Weights of a small GPT-style language model, trained from scratch on English Wikipedia.
Size: width 512, 8 heads of 64, 70.4M parameters.
Architecture: LayerNorm before and after each block, rotary positions, no biases in attention or MLP, tied embeddings, capped logits.
Training: a variant of Adam for these matrices, 1173M tokens, 8950 steps.
MLP neurons of a small language model. Each row is named by its layer, matrix (gate and up: input weights) and neuron, and shows model dimensions 80-271. Each number is 128 + 24 x the weight over its row's rms, rounded and kept within 0 to 255. Numbers have three digits each. A neuron's up and down rows have the sign that makes its largest values positive.
Before each neuron's rows, "fires after" lists the tokens most often just before its 100 highest values on Wikipedia text that the model never trained on.

fires after: " |", ");", " ", "|", " hold"
L7.gate448:112134131123133129119087119163136156116110138123112114135119112167112127116143162144089106141096118157149119176090133168144109163160130164134124156142148142114110097152110151169097086141124123091169103131113127095126144120123087110128141126135154132084160123159097154118132128135146135164142133112117150172113129096128159162143145124083110130160148154123152153162130160110130163128130185142112167092167174129189098117145118089092113093138123136145129098092150117134119129127121125152083156111147184138134139162123110197165093144138174118136081149133086139150120129150167168123
L7.up448:070099122114118136180127152153135152165101126127099094113141164170167153106134114126144098114103159112125150141162114159133138152156155142116109121184123127124123144094146140119156076139134152154130095100120160132127136138144082140136087109186118165091139133122137128100097112140075154144133133094136125175131123125104140132077116117147118114109133132143120111105156126104090140114100141122122142140139127131145094189139143082087140149148093112135121117124102160136112109127119091129171181154148149131150095139127086125112108158122086121123069117160154165113152104120124150134

fires after: " "
L7.gate543:113099130102181104141112119147152122134143150080103150118153127137158089082119142115086125125124149187154124102183064159131103153111119138178114133103088097154147115130130166121129102128129158122166136138101107127100147125134135153109156110071115116119130118098132169113154119102132138165112106134130115162154122148147117148170107139093137101149139130083128140111132154156111119136132147094117140139146093157147120146095117164128095124107150139130153132096120142128126080123134105105156182132107103127125127145128131125116112166153105132114107177142115114113117123120104149130
L7.up543:112125137108127171154129121107151148141141147131151177107096123118090127131077103116120129115110150123108193138158149198112116131138108102160128100115133076160124106102090103151138135130140067114091125128125153136123128134147133134130134087115131171113114126116134130108055142156154147153202114125130155129153152154147130104115115125128142154088121129112113142124124125104149135113151097108108156161157124104170164160082114135106146148117117128119126154089075111109139142091167104121127171053141165117148127109161145088135142134169105147100142140130139127132120132152139132115

fires after: " in", " (", " In", "In", "30"
L7.gate2211:097131128173079122119136102143113116145086116143111147121083155120108162139109102110118122129174104068136122132094094083118091123114116131129107137134171107116144160127096148130133130119124194140151161116102159135140148115115143141085128146092092156123145086126159097127140147153139112122093127169143134147163120079108084127183135119114092123124150121108127120130121172137106142124097089144128092131170153118103168143094115120088149121131133135126078101125124124158098104157140153148150105099108134121145143157101119120122118128098085102151165154097125107171134154119174182123
L7.up2211:133129175142107140139146119142127123129107138129072163136143176146123152130123144121138150120127122110113096082099132113171129098109135159109147096104120117155135122164111137143099118098107091116111129119125119166130107145099139158131111134096154149087157089137105074132167152121134094149123104147182085085166104133118146177119150098141117145155137162165141149107130148104130178174091113122157105106115114138120124125129126110115119137155127095144082145118089098158132114137115159149149147134096100176144135181180138114135117097180135182095131134121149118144113111109161148136

fires after: " ", ".", ",", "%"
L7.gate78:134093124071145107124157115118118117156124142093213146145146114155159134115135111142121131098147103121142120160134140134148138181120135112133118106109113128139130117169126158132112117097140183163138086160135135097098151137156153102166154127117099082148164077141147153127147116132120182142137102138161096129127160087131094138148087146140080121106062138143140094132109162193125106139118140115106134159157116143156135122136156105100115105138129140140160123136132153092108110117118146147106121175140138123196145149169135114107173133143137155123116154089173156114124130112176119085
L7.up78:138125117095125145156125154126052165092144151124081077108133178126159085156117146092134150151122107162101139126134102083123142152089134117137151123127154108096121121114114132137116116108160091120130135106121108115149139086129130113159153114118139149117122152125173066122130142118133149128146163138111147179147159145181101103116049147144131167092146126098074090077091170113122173098161140163139131170110133117126154116123127054131128106116090100115144122139142114111158115128106164148151133117148123105096139145124124140179141118151131127138158131147128101133101193106137088131

fires after: ".", ":", " ", " ("
L7.gate1698:128107126117119135131129137152094144114122131130173157099125148141120180154092140107127132099149157149159124142141160167144148145121140109145142111140142130159131128091150178120154093163163145132121167095113139095115054121114145106134116100100096147096115084079123162122113160127121136131169099125108141130114080106145165160126150106079116152143111118174096127137135102085134165122124146122149100097166110144122141119136107096177128143144130112109128140130184140113157160157112118135104140110129083142157176136191156105130086152169117090131143167111144125165126139126148145132
L7.up1698:119128112109158153158124128119148149144120179078144104110116110135114138147133128132142118143148161133093125125098077140129156168108170136106157110084114133119099099134107151133092122160129140165136172139142084130162100071141156108117114128081127121128127113124128092110117136103119121081123138134165159125144126137108112128132139119139150147102131109128122114151090115112130161126136141141156136137145125099118133126153099119091108086101157186152113187119126134100122157162085110152132155132141113116091125112129140134166138127130083149124135105179143128150095119116081118168

fires after: ".", "202", " For"
L7.gate252:123142113144184139119125122133139213109121149148159127137116134164152135096139125112106119138119132137125085155163143160101084161148125142143069163093129105119140108133145170098114104155130160083160161145151129110104085090163139144149124133155116136131130124067145133162077123105122091099172114141152154147138139142109165126136136091111122104145134122100116140166123114128121115138152097154092127090083094154104145176154116144149086129121146140093149122122103102143094091161171095127142137138105163124132131126124125134164119121110123094123100178155161118118161128160099127135
L7.up252:153141126108109117137108114156164115147156169107141112146141158069087109133138117131136150141165124164154105106127146145149113095125109128128125149125117092139101136145136119118127124067134102155128054109103157123143150117135140133139161130102129083106150095152102125130145120117140113111102104151099107119146068145083097111126128125107122143132118133104148103109105156126166115172098136151133143106148125147169127136150138156129136125175209121128108106131137132133123135125149118153112155118133151148141119135156149140142132134172103092068118136137125060131159134137123136131

fires after: ".", ",", " (", " ", ":"
L7.gate633:152114142139118102101117135100131183109080136138131096128146117118127159118107102147108110140161139130108192138133146124149107091141108179142083135092132163101114079150053120145138127160114140111081111183153106127099134125160112101152124123122129100134124129123168157132087195162125123105129139125147113158106126127153130140145090107089186103139103151145149118131095130136151109103106136118123119158150130146141097112151137128129112120129105179140137155118125133130120105126119142127111204176126139096108127097113145123152109141144150135144117173131121141138121141164135108062
L7.up633:136172156143093182129149142090109117127132137098123145158134088102125127171087102170149166098140151127139130126107168171093140143124119104159120110189166089149131118113120113135095141113120140137114126152160083106126110128129161117134129142124151167097137090099119103146089132153135122104176152096147134124144130095126101116107123125160097129096128066111096148113127120134120121129123149158127119167101109132127131111146108103158129119090103143118124168140152156172152090117155160143112158126130153128101092131148147120095105161113091116083149135117088137177133133159077108113

fires after: " ", "\n", "'\n", ","
L7.gate2480:128084165094159144096163133161134124161090137102093130094179144110104181117118091103114132122148158138113163086155122115108119124139151167164079078126117114141119115126111126138185149156117169125147137122120114109109133124141145150110118123121080173111111119113169125135138124154180124128133158095138144137115149133110086120154170112141151104077181128124130123176116188108069116123100105123145166127156079107135145131118120156142131090121151111141124140141103090129128114112151114123147120097090162116162134119153147110112121104140112151192089145098124132149090124151085149107
L7.up2480:135120123133087147113124108141136123130141082095136132112125166115131144122152135144136158103147118114137112167110098134113157117168160129121117138040145121159138110111150096127136132123142115135123091102182148070138128046120124160114171119163126116118110136152093143142080138144135121149126121099138135140141149142126120099139084135109134152126169168113117128142095154132134107114115122170104115090110141120128107149096134135158061147141067084141121122146122119092118116138144140130121135087121111131145117140114137149104134138152145184141126150118117135137151103141142092173

fires after: " ", ","
L7.gate2631:125113108154176114152137139133148150065134148141143146113136126085140137134112140157125142141102117150129154150107135129193107124137178162188169159059136088121101117120107125134125086169121093128143119131119158080121150168113130107130126123123144125115151146114111117153142163115162130086119132083094117114126143088058143128137141146126149133168133129122108164110145130110126118096132129122121123096121080123119077120137111139104113138083141159127108120157138129152121146159106120050169124112113112139168097120124156150131155141142116148149126151123153089115104103070106108117
L7.up2631:098126126135141137091123159138115165173160122089111149136110102139106154115140119110129105134145184112076126176110126170129086089076128109164079109107158115164157145113083125114136115113145136147072138140139157174137119139151112140116155132136117142124108143141154136147115138128133108102140131160145115099115121129126183147117140122107113173117138134124113131131150154125138122076152123078145124133154078148175101118088130123093115148110138128114115122087118122136132163139153127111127167108132177105116146183163106148123135144139120136154112100138143136119065117121100123084

fires after: ".", " ", " l", " V", "7"
L7.gate2288:134106161156132133096141137131108120136139157107115145119100109185115132110086124097146123134161123139111099109157083132112070142148140123096100126154111138105121101146144120160124098113126158102148109137163136089123118143105115140107136141112142104158143127144148083094134154159131116089127128115150134130131128117134125122174132147123157140103088121129132127144132093147144108117132106109085122133123118151100103152139120102114105121133160141117122120163179137118125127119100139120094130077148152138166109108113138126137109121169150146111128151138089086112052094113072156160
L7.up2288:121137130088122115135124160131135137113154114156109133123135144132134107146131144113185087135102111139109094100105118159172096093149128075091125131117151107181080113132126147112108140103119096126171155175128127138176096125135125105131191108128155133115109129123116114183119141158121117109139133142146118121111128142134142154130116122133156147116114162110125103172100124108141129118167122127106099128145125157162120133098144135123110128173138129135117101123157137121099094145081115106172077146142109130126101112121127165106132147141156138153151134138119102122113149106171130108

fires after: " ", " |"
L7.gate1323:058154110191128144074152123135135124145130131133138153127136122121178079133158131126189093150105126158120161150115159153104155142145118124111161138112143140165129103137097142124142144126144086095126145148145109144100153136110099120165093123101110132160183106117107148132130085122158161151098149134131157089157159119122156220086111102151172129123085143140110105127147161146165113127122129149140167138143124140111142151141133098161148123149130133120139144145141150109108125150102113162137149111141099154125147124141119108117129136139151113123115124110153197099092147128134138114
L7.up1323:145146140099151131128125115116080166136139094129133141155112135152149113109153102100138135108123151091116154144144115167144103154119140124117150180091150116161124113110127147136143193101103092123106077077115096142143158108139099143104132120120107153063107153148126138130136103108121131164117123111142130126158119104117089141137115164149140138123131113119116102088135107121141137087130098113123152102081140173141166088165128119128146095161107115107160143149105119150134152130144129141152149109125159150144134141142098152150184163218092171122093132135113147156049161085108159131

fires after: " ", " the", "–", " a", ","
L7.gate1544:127143125091093114133156207140121129147142139141157151141149120107094120146126136150153103152172157088118112117109147153080112128115094125112109128080152122068155165137105133101110114140078132155171118159136137064148110162086146158133160134097156110103121123084148131136100129158156143115131087160131142118138109094085092099130120167133154152130152133124118128169159095115159105130144116161137085155117115113086097140122072105100138123140136137113095126098088130128135162169121143169113172134118141133104132137132182154140139131175132128145167125161100106165145131106116087109
L7.up1544:136081151121128126150144122062149159120122080110125098127117163133121145090119117098158128119097101130154160094096135154139155132111144170150076137154081095098127141157181131088100135106129131136102101164136083112148151092131061168113107107126136146103155094098155142127134095140073113122116090120141116133147169116153145143135112141144149154128118135154109131118108122122142151103133123157116126141103125121132121096150138118122150154105089112150153117093134130134154140147158137126113142138126109157153149093135179109149118142119140143131138162104126134086119134160111097113

fires after: ".", " the", " and", " for"
L7.gate1847:142122094115105117131121117095097164107121146146144116113099135061142140115142141131179130143147127116072109119135112133064117156147150128134085128178094129094128137142100112115117115115147147137162149153140103138153113137105151130110129152115116123117119158096123149120154103102116144110129152123085138122127104121116103157172079121108105137127110125130120126077098098084106168159084117137147066109133102151094164129121132110092153054145112149136156127157139139171131099139131148115143134110086100109164133138131166115154147125126135153157157134101113132150145150117112140121
L7.up1847:116122080130126102166130147157119148099161145154118155150116169125125127111121114079145164147098097089146138123133123148131118159107153145127110147121161096114130151129170155158164126153130120112145109135127149116106103145156124147168132130145108122114136104135116124161128104168115145136161101105090169148112144132110099103137126127114117184134128104105095112120137102118105160134127097127098142117131150123107099113112121151154133139165123106139150157151143140106132138152157104091150162117160140148132141125157129124133091096086134106109127154117061123089145082157099142097

fires after: " in", "In", " In", " ("
L7.gate726:163112117123139157150133132114101113102103135085144151120176165137100107134118118163145139149134137149137114138136109128078135175141136144137110136122092107150129144107087162115128116148117124149136116170174147108149125134130129128143110122100128122137128144124141138092129170097139166163138157125099124166127151102138109100110133146101118136124122168124153046138116127138090133152144055155100108103110144145122143089073143074163142114158146137106129112157128134147133134240114108172168148145099123121130087110115146156162128149158111126129114126144117123160143152129126133116
L7.up726:149134106119061184132137098091151135136117123120096139110079121145041140154075154112146135131168101143119130090134124158102148104115121136127159081107141139129185150115142121148117123161090137159112139085139112174114127168116131134120124129154121138140070110135147129153140161172155100147157117151142106139125103084124140137115110144163143128101110103121175139151111130115107126126149106116178140143153155124148190091152097129165137102148150120131123096149120086152141093152118107097097108176147155106109113110099110110126133126133109155133132162152118109169101116136160091115

fires after: " ", " such", ","
L7.gate1257:076128107119118111164129096152109118114103099134147107150140146137096151117129100149151115142144116150118125124068168145098118105113191105120128113145085162144104119106115096136141130147138131115161106135120095111129125136106166161106174090135101112106137123118100128123104132115125099119161120133127131111128137130108086140154117111068141148127131139120091134143143128089097062124104108150134091138171129118110138143142126146103118136129129166126122127086107176116141170163112150169119177134150086123162135112120191110122097115130139134121093121126119138151151090123154115134
L7.up1257:148108141106119132119090139134159138082128152137142155111151090159124109140107125137128168120189176132129156174128127129173112125097142096112125106155127116163136090185062148161144104134122131094086130094182133104156124133113135108158172162156114134116171110145111138125098130122130118107140107174165141113087161138165122129104109111116095150131154139107147117119165149102155142158114114142117094098148086147130151147088121123113112113154163117118107140147126134172104074146203134113143124122198158094092102127134098092127138096131144134135123152095159112156096149135157082152

fires after: " ", "198", " |", "200", "|", "199"
L7.gate1515:168125130136155106159136138141115111131132129091130087101110139111147156100106099129104113164155143142126142100116119106058110138069145101091148121079098121138152085156094160076132129141095165142175164128148105144114141152129153131151152107171127098120127122114090119115119127117118148120140134108155100120140119113113194129126122138118127154153103106117165104146129128157123176132102118158133102135134086110130175127174102142137077117138140153127159075164112127127152148116101102134107135174116148150128139165149129143094114138144118131107145134158118134135170124157135103143
L7.up1515:095102109118151124141090085120171158176137136131149147130149107111140116148114109146105125153166147138116101148137142139163143147104148155066098123110132125114121150105134102190149136068174121168119088158171105113113150141121148174126105130134102077093113087121164136116102130117148152113127146136086123082150131141112108137109114108111113105125123136126121119071129142150140137126118125124130138085137142149136164165126117114119168139182112112166139068087134159091076155151136104100140135128161093097142114091155160123131112116126135144104155126119149084123152125156163169099

fires after: " "
L7.gate1671:095132112116142100141121115093170101094118133145085134167116143103132133146090125100146134150172129095141165153090128175130123130127155127082126135128145149127115128118117133135158111137116135141138125150181107111140138163146165127092123186097133123113135129110100152116113149078151174100188087099144126141168112146137086135125103098143128150144158118131107107152122119175112126129048119135134156065129128140093123111119129100140161126099109129133110117129118172122103132136151107163161140119082113112158128106151142139136103089106084092116046104130096145115132141138099170114
L7.up1671:117162147109103135106113141151139096141138094136116135065127091144114101130125148128107138095152134108125142084133141137101145148141173135129125115162088110138141128135090128166138128155116107127116126127104135161165127121136165151147174117105113160146122132125143168153116158120103135122083092154091178137140129120109119098100152128140104151167139118124114179163131139113103144116110151141141085126096118171133119113177105168171110160133149117138128100133124108125101154146119093117110160134132148164143141141122152131156155138116126139185138116115144159142107125160155108128

fires after: " "
L7.gate1644:122117099085157132141117145088150115142146125153127146105163140127161098104147123129133076110157145132141114131137120141139116131155146163156118109108134140153139107151125146078125128126119133130099120165143085096105157168168115114141106135155133102133151168135115187163150125151146121111070148139102084142150168104183141146127145139097104101156129102144135100139133180137106151107126152093109146123169136132179135116122119101143078115123100141085118097167102159126118115110163092138124121143102083123164119082177124119097124133119168104118136157105168082118112111128143171118
L7.up1644:120123119133084104142153137133136136138117118118170144148159105118095119181166113131177135146110112160154159126134122118104100122131112100160146152151131111127113151132124154160111111163123171092143136114139133129171119102130120100130126153116110168147091122099078126127115153110143185120145086113166163089162100140106138111125159118162118142151139141137115122143129127170099148135116129098120112142104117160118167123130123135062158132157116134126172115134142138097119128126100118073106137108114134126103105155149133119101150130139119130109102131124117100154113125073160132142

fires after: "7", "1", "8", "2", "4", "0"
L7.gate516:154119122108086092139188140097111132112155124139133165124102124118121148143137090162138092089096125105102098133134140144147165127185161167119157121116187129130136120145126118110123092175159129181089121102102090116121127118110151140129167124125149136154146108164124150117084099100123098150150137113115126141164107126130151199128118098127123106150144139118145133119177100142150153121127152130107121121111157115140167153094100169146125139122092095102116139139132156096075126134131107121134155113108151127146103134098104116121117082136114134164133111112124138172142095156156116147
L7.up516:137140178118152142126097160145102167099120129106130144138076094161132146156191152138146126171147131153148116130106088103194085163125163112166144123138106130158116120104164109086111162161087138113121140123104143110084128135169116104130114124135152148116112124136154166108118164119155143118161155126164170163094111154106135162179135149120140118089168133120137118116134099091107186103168107127079153149156134141105131113114128147110113114131100156106148145110102154103172114138076104116131125108112096102142082138111148178155150096166125138125124168090148153107124139148146115132

fires after: "."
L7.gate1936:144155133069159108115127125092138171142161152146125162123095153116158138178117124132165144143134140144165152106130144159122143142126156124066093140143128139123120100157130161122163129101161154136153132169148161125121138141196119148149130148120121096154167149151148166122125135115144153124142093089124093113112118101093152143136129129137139149150128097179119159110139144126152141137131111166141079156107102147166186093138138122155121116177143098131151187128134136179145145140129132119158113171094150149079119130128172150113143081139104104104160137122123120120123152150109128144
L7.up1936:142155105118086076160153147144102117126177127110143141145090133136134116118117154113162136159121151122136079120132115133164104107154140138127142157158133107132150111144055116118128132082137109102110112137151117149168133137186128164145122109154140083116170146121085168153149114145137074110100133119131112127126132102146142121122113181162121147138124122121109140120104101098100173142131162123127108163133143109080135141138095135122129146131144078109126119188075080112124114123048115127095121090096129183109179137123137165107120141151115158116100108121140115138120128136169127133

fires after: " ", " |", " be", " on"
L7.gate92:099146121132159103137100133123140132096145108099153105125123133090145119133120125107107095137161146146103118111085131185115132146092118125117132110156164137146113138111137136122099158129085101149141145150147143135120107104143107116136116136123103153123155133128135122140127169140099123188184100131079165181156160089152124131106056122127099097155090137127147107096134125120114146113144109108144071143112112110109116129120151148093147108137099091148097156123098122147142105077096120160132120137163118149173146139138138115132117178148140157086095109155123150171143139103153092109
L7.up92:170119098139085091135113124117133144144157109109119097085083149109146143106135131136140093137131176062125102117116133165106152120128115081142108095133127098176143123127111148097116136098151136119109126167124082103148131129120147138145110082154085113108137100153137153136128141137121122150133185142114140079154121126124135116149092118114110170088166154139079109107108131108162124142113126167097131133130111151079075146101111113098086145164063123145150110128155129160113110113130139131155127140114083100146162137115168137186118149138147133141163128123105171127139090127121095160

fires after: " ", ".", " a"
L7.gate2229:103158145115097139133117140080083156122117127134146155118157154121149132079094125145129151117133121149123136094120099134125112147130146121102158200118117127112124143104114117110156099142150097095095130135164086147094133116148143147154116190141118180093147126136148101097226181074144139098090090163128123088143182138106099140162136081126130152154114135116139128141168170147105142135121137149101114103141127142107114128143094119117148136129121151092164132151168155115147120130146090173136144120154120149188171114109147131080152096163093187131139124128143153187121105103143148138
L7.up2229:133138147109145155132155118146127082159165122127114141132119101176135111147149117150138157101137114182137140128121096122113105138146120127131105135107068102125143132154116127146135144142119113114087087162098124152128113127108114113119124156076098109140094133129149129095143121087107132154156107052126103130111167109115134114144140142158163172135153131109094122158131137093091107112069101116093140081130076111092134090135173140123131153161092135146099121137129137131131172105134130117166164124102131170146104153152110160155076133159151106114134121123139098102140127117097103108

fires after: " ", ",", ".", " |", " Goals", " ("
L7.gate1779:117108168114142151150093142136128073165117137087141137093126125117166149113133133091157132135159143090138138103114108144124121128118136109096086103123124131127121113117120151154125105151150138162187126155107150128134147063138083142089172123162087161114126176151117111111165092093133097104109120134109118100150133126184134094155109135109131141110095110136099144119128106146074106125137160161143125170086097155133154144124087145138105151129159159114139096119145091090155125112119190151171097104169086117094130100126124121154143134150137126148136121136100071122123092162117170101
L7.up1779:134141102123138138122141122139128084072126135129166114084127139101097085075116129144137110136155117101118184158083074125106121119182133126134182118129072130149151148104131136122143131178143135142163092167146126164163153120124131112135189110152149084142132121141149122139104174150138125091145095096106181067163148138133106104090129109130152149097118117152085122120140142126091162102137111138122142132147153128113172143147154127083067159120119122108151123129121100079141163151112129149129139145125136168147129122094190108129158131147131169126119138088150150092134124131088137104

fires after: ".", " (", " "
L7.gate1710:134119117085158118138116155107124120116108169131153133203143138103117139150152160097183116174105090108093120124099141077142100146129135108124147105106128128083102144126153130126116094139113094140099129127113116121080130163154198106154181128148130109148116100141179125153143119105137094119103065110107066111117136132155126115138124118159150159135118143123119134133151111168133134144098120148146075139108134134125100147108110090103156170147131153094155110115133096106130127126126142107117136108129105160116099169165126143143147109148127134164145140110113113153087093129137127137
L7.up1710:128129150117109093133134164105127180173120106121102161116082149152120088136098136063085118149147160107179163131107127139133108153131145118124141122194148140141135107092125136157113100135112166144121147131095097100150114152102108164111115142082153167151174115099133146142148074147101162179140144107090154136115139103164101096120117144169147114130117140165125156098152147111117131125125138136094114151135117112132112096104149139133140133151146123143131166145176126154152123105134122089123123148116131097127189111123135130123162125093138174089144112113123148143067117102117088129

fires after: " ", ",", " of", " be"
L7.gate1452:116145119107134139121113160157132145197127115082112141160125129140128120095115138107119113129108130155116142128124144124108113138095120118133148160120123094093127150149123109145125155142165143165126113157151114130116108179149111109143111129142103096122145157101131141118154140112164143102106082156097145181124103170166113140122103107133138092136132155164134180168134126124190117147123138101108167137131110085140120118151071105148132141189127117090151101112134131098116098122093104166101108118108132079128115111110098150174175141166114148146073110108139147130093104163139179077
L7.up1452:092153161090102138081171129147124087106097145142131135135158140139149116090111092134124147121125107146130165130124133135138090151105136134074125125082142109100141110084162118134121137117123131097131120137158117155111119088151102140154112142131157153142084128105108162119165136128146124140130109127103145093139137095143146170175125133106140168158139165169141121136111116113105098149139151119110135119137102116126115139126113146143132146094156106109166150117156160158103181111119094083170146123136124132147108077135149139144127137130131130168080169146097110101099127101136075125

fires after: " ", "189", " ("
L7.gate2398:124080148136170106148128149139126138105092094174110125103142169168139151150123128121120105089159130100159133131144156137115128146144124147131105121192087138121137167114164101135174105155088126108146154138074106080105140115123122123127139201136135159091140110117123162118160105121138121130141113122128122117104126134071113157139123127106101172146139174115099114131148090120107064101127137132109140137136116090173082082114123093152178130131132160138134129157140129156172116120182136137112102128130139120115154094092129159166117155146170145143117117121142135135073121117135113157
L7.up2398:114135143128167145154115125131149132128077175113130176132150146119125102158089120121125135088127134166098155126085128134127106150140153130178140148127176129152111121072143159108133127135170113141070091115119128105127136131150141116127147156153122163129163165145148166138163125101119140109149150163123143073150167150141100127113145108121115133108114140108154171140118090164124100134101124085085139111141087089156113131142144125151152156131122143096115090130185180141087152079111153141121135125178106118112134129141131126101106122110106114144174095110138122140143131202158091142

fires after: " ", "|", "8", "–", "4"
L7.gate404:172113111085089118125135149112126133147143115142121156097145142159099125128149140128123181160133133159125137151128124118177126136116098144118139130128169128087105073119091100110135134133151144107129143110106111124100153139134124157152112100155133094096111080169137125159112103122147123164099152103128096113131132177134115139132131135109178135137161094093144112132130123154103096104121125100134110175171123117143129140131135117135105114121171155119150112135126148087101119130085123115108182120093103133162101137144104147162098104135135121120121163118139152140152142136145133070
L7.up404:110140111168147173165127121131130127121136104157153107116143166144128106097161178133122143163093138114084107142133148123161174109153146099164120179164143121120111113105041134110150145107095102081136096104125118165117109136131122091162114128148117108125101139073145156138099173190127109134163106157122140108128132130115088131149155100146145079125174081136117113133092103119153148155111157111127118133141147166119145102101148113098162101122133110145127123147105151144129131127115180120112144162125094125106133129154125141124118128120129133066129094104175086124153097063137125061

fires after: ",", " ", "8", "9", "7", "0"
L7.gate2117:147141137147129137119090123147102153145118129111129109144107124122165120129162113125134133081143174102143104155114130168171132174090151160133111149135141108122153117118129150161109141128099109160102137124097130116113148150168110160081118170133161159110125139133087138148098133119114099109132129106090121091174148124157113199131138140127172118138151109093147166142161144122118081134121170159139131151100144159145116093142098118125107107138113106112144125148110162122091170122092122103162132111133138090135107108133136113077146142102110140125144145157097152139125100107131148111
L7.up2117:136135132138136119131148181077132091106095116114158138129092121177105147150150110121132114117112092121107131150119138127078128136140123131106179155140130057112142133144144116165139180133117103093152109092115156122157129117122153110123145162138110155138052121152113127129111152120156126154130097072113136166136094103159118141122134150115133137104146107117145151124098113149146082141127125153082184185094159130122100127123151101137115176167139099078133132163141106130138122154119119143114142139143158121122118111131124117134130126162148164127103127135123118148148124103127133155

fires after: " ", "AZ", ".", "anor"
L7.gate2427:105160113149124122094145138133121163091130184089122135089125147133154110172141152126159092120106152121116088146137126073104138115151173154107121115116142092106144077111160164110125141125181108175113093131143118098134110136168131083085109124115098102126167105146139172132103124117140123150114094111125118150139126124141155122113132122111152159115116101122166162151146169149140117133129165148117143137123133114123100086128150146138124146128186100124187122112143112159111128126147133123120166121179127102147116126186100144141125104136108129174115100113144107138154146090131133161
L7.up2427:112127151121124128105150101092081156150139118140101137150151104156122098086101135112138091127101108144149174142128129086116108136127134113137150144121066175158168146124131114103116071160141138129142117135122097143110123177132156145113127174151144095145099156115118134148096157143124117084110105142156130135158160123112137091136109076196124142084147144088074122159152090115118138158196090159116139071120092105084144158113129120177149114129160158097115079077098165123125097100107124115135141140142103124127135107137126102098140140144131118139096164152141131119111162135079106104

fires after: " ", "12", "'\n"
L7.gate975:094118144123125136096156098138149108164145136134164126143087097140129119111134114142112119177112098159116114095141110112069125152117103128141144075130101099162132164116092186127152129146129159117122106112149144131105180114087131145115122133126114114102097122102105114087098140092173122119119135192119136104187134145114090158125099133170169110164110155159129168131101145143134117108118134161140128122130138142154152066136129187094100174176094105136088147113144105131142152145096122179099185130102135115143083138116146133125130147167116128128080141123096127133100118133115170122
L7.up975:136141151121084137102149137077133178161144139131143123111128078122174131136090146126137141132116114124136105085121116135129097181127167111109111110128135093113145115151127092154122166111135113100184141103127127093114161098129081136124135124117209131129168139105162117125139167088123138161112142163137125110139170129131122117150170098131111087128128146099150114128094120135147116098125131131131134137154116149145181120138136127144131133122110154127130093156117103103100108134131171090149116114101150156112110133093155089157117156129096146120147134082134125147145125111123114141

fires after: ",", " ", "9", "L"
L7.gate1842:111092184115124157119089125094118107138119160133140146187135126110162151129152103159137127104166096100118116114121125113105116126103068162132069128116086111099149133109098160140171133149143147108100117130150083154124097112107095124130124139133137133078170177112118102102132128127104131119141127133147136109142134118132074128143139115112129120078138102112114134141154167147100100085086106114115173159122112104141108121132111120103157122095145099136153096074124164134145130129145177112167128151085123148139123107118160135102129133170114145136091110154141110165150113163125144151
L7.up1842:150132151135130115130100114107110167153143138140156093107126116096147137118084131146128164150112179123112131163119098132166045146086113153163064113133135089161141112080127137146126127160117128128095138129153105119117154151138151109205129099146112162153134112090136108130152109116146111115165157113094115149139117135193104130117148119104097113105096106104077124137151146123140142140145161124141180114127151129152143105169152142135087136125151144113173122130183159119112130136136121118136145150144122144138172151131095103117108117129168132132108105125097132170124117123143169109

fires after: " ", "0", "-", "1", " |\n"
L7.gate1114:076158132136112126130132135158119149099113148182116137095149118147141047111147114117168043138120141114110141119113139128103150156156165104099090116114134112134119095152124155113073128151145087200110139156121111110118112116142137141113103117150129168128112149114174124140098125146119105104124159128147097148148114152129159124115110123088095090143195126115174164114105127153099169125096127099104103126169121130103145135122155101146123155131114078138139110125171128134100116129131133117125137148105150120168107089142176116106126101128144117103121147155105164103087113138109109084
L7.up1114:107133138183129158120113113095141178153129114132117119106121161112124111108130135122115138178125125131138115112148140159164134086126194103081118138107110151150121131128092137124130118128148149112129134108082101154141149107139132146132086100081114160112148109137153085096105184106111144125170129101107165110142118161168124104160179145113144122147116108155106157148080163137120127142122127110146122131100107080119137128133110146109161111123157081133090114158151107153113065120118120121113152134156115108137144136108134112117109183100159114123102095102170137138119106118149137139